Weights of a small transformer language model.
Architecture: LayerNorm before each block, untied embeddings, attention and MLP in parallel, capped logits.
MLP neurons of a small language model. Each row is named by its layer, matrix (up: input weights) and neuron, and shows model dimensions 32-127. Each number is 200 + 30 x the weight over its row's rms, rounded and kept within 0 to 999.
After each neuron's rows, "fires on" lists the tokens most often at its 100 highest values on Wikipedia text that the model never trained on.

L6.up781,189,240,170,251,170,188,160,160,218,196,196,158,186,209,210,187,184,137,193,219,165,173,247,184,281,210,262,158,237,244,225,249,229,212,163,248,205,186,209,215,215,163,192,199,183,219,197,224,203,147,187,195,188,225,178,218,186,210,247,217,234,196,197,184,153,245,256,221,211,175,184,243,154,155,199,220,197,260,212,241,166,152,175,161,175,170,183,250,192,218,200,195,190,237,229,212
fires on: "B", "al", "l", "om", "it", "i"

L6.up697,194,207,176,154,230,223,208,203,230,213,186,202,215,248,205,172,190,209,172,201,215,245,223,213,184,182,209,200,154,182,199,214,168,206,182,188,133,226,167,264,196,188,172,263,188,207,205,237,232,189,184,172,222,217,215,231,180,167,141,183,189,242,213,198,193,219,192,195,213,229,222,204,177,225,203,224,179,193,223,237,210,204,164,198,224,180,253,188,174,231,185,210,267,219,165,163
fires on: "al", " as", " of", "ed", "ampions", "s"

L6.up219,226,257,222,211,203,159,163,212,258,221,236,193,197,190,235,159,222,207,229,179,192,262,217,178,187,186,241,200,191,216,176,212,161,182,181,131,174,208,199,273,240,217,199,216,199,224,212,170,201,198,182,128,229,159,217,183,177,277,163,225,208,212,221,241,181,218,196,206,158,189,215,208,224,151,195,194,212,203,253,222,164,218,200,218,198,184,207,193,224,246,199,241,170,185,198,174
fires on: "re", "in", "om", "hed", "am"

L6.up475,216,209,207,205,222,194,236,202,192,246,230,200,176,190,227,244,157,142,196,194,120,222,191,224,233,188,213,208,172,226,201,203,176,247,161,198,172,219,175,223,183,159,180,145,195,181,218,227,186,217,182,158,208,213,207,187,182,170,174,113,170,217,193,151,206,187,179,216,287,207,220,166,208,184,201,220,209,183,193,180,193,167,199,162,165,233,211,228,154,194,266,190,203,152,208,163
fires on: " le", "le", "our"

L6.up872,221,177,196,198,223,184,247,211,194,225,205,223,214,162,138,173,213,202,225,163,192,201,222,179,196,213,187,190,248,181,143,174,187,183,218,190,199,211,232,222,208,162,187,214,205,132,235,191,174,230,237,194,152,223,226,237,233,177,216,225,183,150,142,180,197,170,193,192,199,188,144,213,172,158,178,133,172,212,242,251,181,184,205,158,238,229,234,232,241,142,185,238,181,210,218,168
fires on: "a", "in", "ri", "re", "s"

L2.up752,240,172,244,163,236,273,169,169,208,214,168,224,173,239,178,218,174,179,195,200,149,205,169,228,236,177,208,272,135,226,228,264,177,205,214,195,237,222,195,188,200,213,191,150,183,220,205,243,145,159,185,173,223,219,119,220,203,159,272,224,219,193,162,148,245,159,218,228,177,217,202,191,221,159,226,184,213,186,196,230,234,185,147,212,196,202,212,224,171,221,289,179,187,200,261,135
fires on: "n", "le", "l", "ap", "c", "vel"

L6.up209,231,210,183,180,178,206,258,253,196,193,163,213,163,176,168,200,163,158,238,209,166,213,244,238,246,183,224,224,175,208,134,200,240,267,185,198,197,198,135,204,230,229,177,212,215,188,223,220,162,210,158,250,181,231,208,209,201,174,180,233,202,191,212,209,195,194,161,227,224,232,151,217,176,215,223,198,170,159,204,240,156,190,190,205,126,163,201,224,207,155,204,214,207,207,168,207
fires on: "er", " for", "st", "oin", ":", "at"

L6.up402,161,228,188,184,228,252,229,226,201,152,172,173,173,213,212,183,192,192,135,196,229,195,209,185,159,195,225,152,243,124,197,229,154,167,147,211,195,177,216,214,156,204,267,250,219,149,187,235,236,139,175,257,185,199,164,231,216,173,176,174,226,220,200,226,232,236,235,146,173,186,272,181,162,151,205,253,197,153,183,234,195,170,177,191,230,174,182,241,266,222,221,227,179,168,198,167
fires on: ":", " of", "ious", "al", "ely"

L2.up119,186,246,195,161,247,227,190,142,177,199,172,299,203,231,203,254,254,204,189,151,143,199,233,204,210,207,259,249,213,200,167,209,221,172,212,152,186,228,164,214,206,216,221,247,232,185,218,157,223,196,234,202,145,158,179,186,225,230,221,232,179,212,166,217,191,195,159,197,203,223,156,206,196,201,194,195,213,203,206,207,158,194,212,185,213,251,183,230,139,210,283,198,163,209,212,215
fires on: "el", "ind", "aj", "ark", "y"

L6.up392,176,234,207,176,224,195,265,216,176,202,228,214,201,190,214,232,167,163,195,200,185,235,206,167,174,242,179,203,237,206,123,156,138,167,166,204,174,228,220,251,177,177,243,193,215,169,206,222,279,147,208,204,237,194,228,194,192,190,162,168,225,153,192,173,211,169,206,235,238,190,196,234,198,184,205,190,174,189,197,180,183,224,211,143,234,177,160,196,199,168,198,207,224,244,273,236
fires on: "ri", "ur", "a", "ro", "ate"

L6.up389,186,194,132,235,163,154,158,160,163,196,205,214,252,263,242,179,212,183,155,191,173,222,204,216,198,216,182,220,201,231,235,206,219,219,211,228,231,168,214,235,203,227,172,203,214,189,185,231,280,208,154,195,195,235,170,221,219,204,201,235,268,217,244,189,214,209,205,228,234,220,195,230,202,222,230,227,206,200,226,229,173,230,160,173,224,133,189,176,188,203,175,200,198,199,171,220
fires on: "it", "et", "ograp"

L6.up169,162,192,163,257,226,228,193,169,205,219,180,208,211,180,215,207,241,205,148,179,174,138,217,223,202,205,200,233,224,167,271,189,172,238,209,272,177,179,256,244,167,232,206,199,207,210,193,142,187,195,195,159,158,181,199,166,212,200,248,224,208,197,226,227,173,221,244,210,161,199,160,251,177,214,198,170,181,169,217,183,161,225,171,146,233,160,196,156,147,233,222,237,196,209,158,149
fires on: ")", " in", "es", "et", "e"

L6.up46,205,197,192,168,199,180,228,246,141,212,181,222,202,153,135,214,217,219,211,178,222,176,205,221,209,225,176,233,210,178,165,159,209,235,232,206,186,223,201,132,272,215,202,218,188,137,228,258,205,189,212,217,232,206,217,221,232,207,152,209,193,182,195,215,207,196,186,202,229,218,214,174,174,161,250,209,195,209,231,185,222,228,181,176,159,205,242,197,178,251,206,212,200,209,217,253
fires on: " of", "er", ":", "ers", "ff", " by"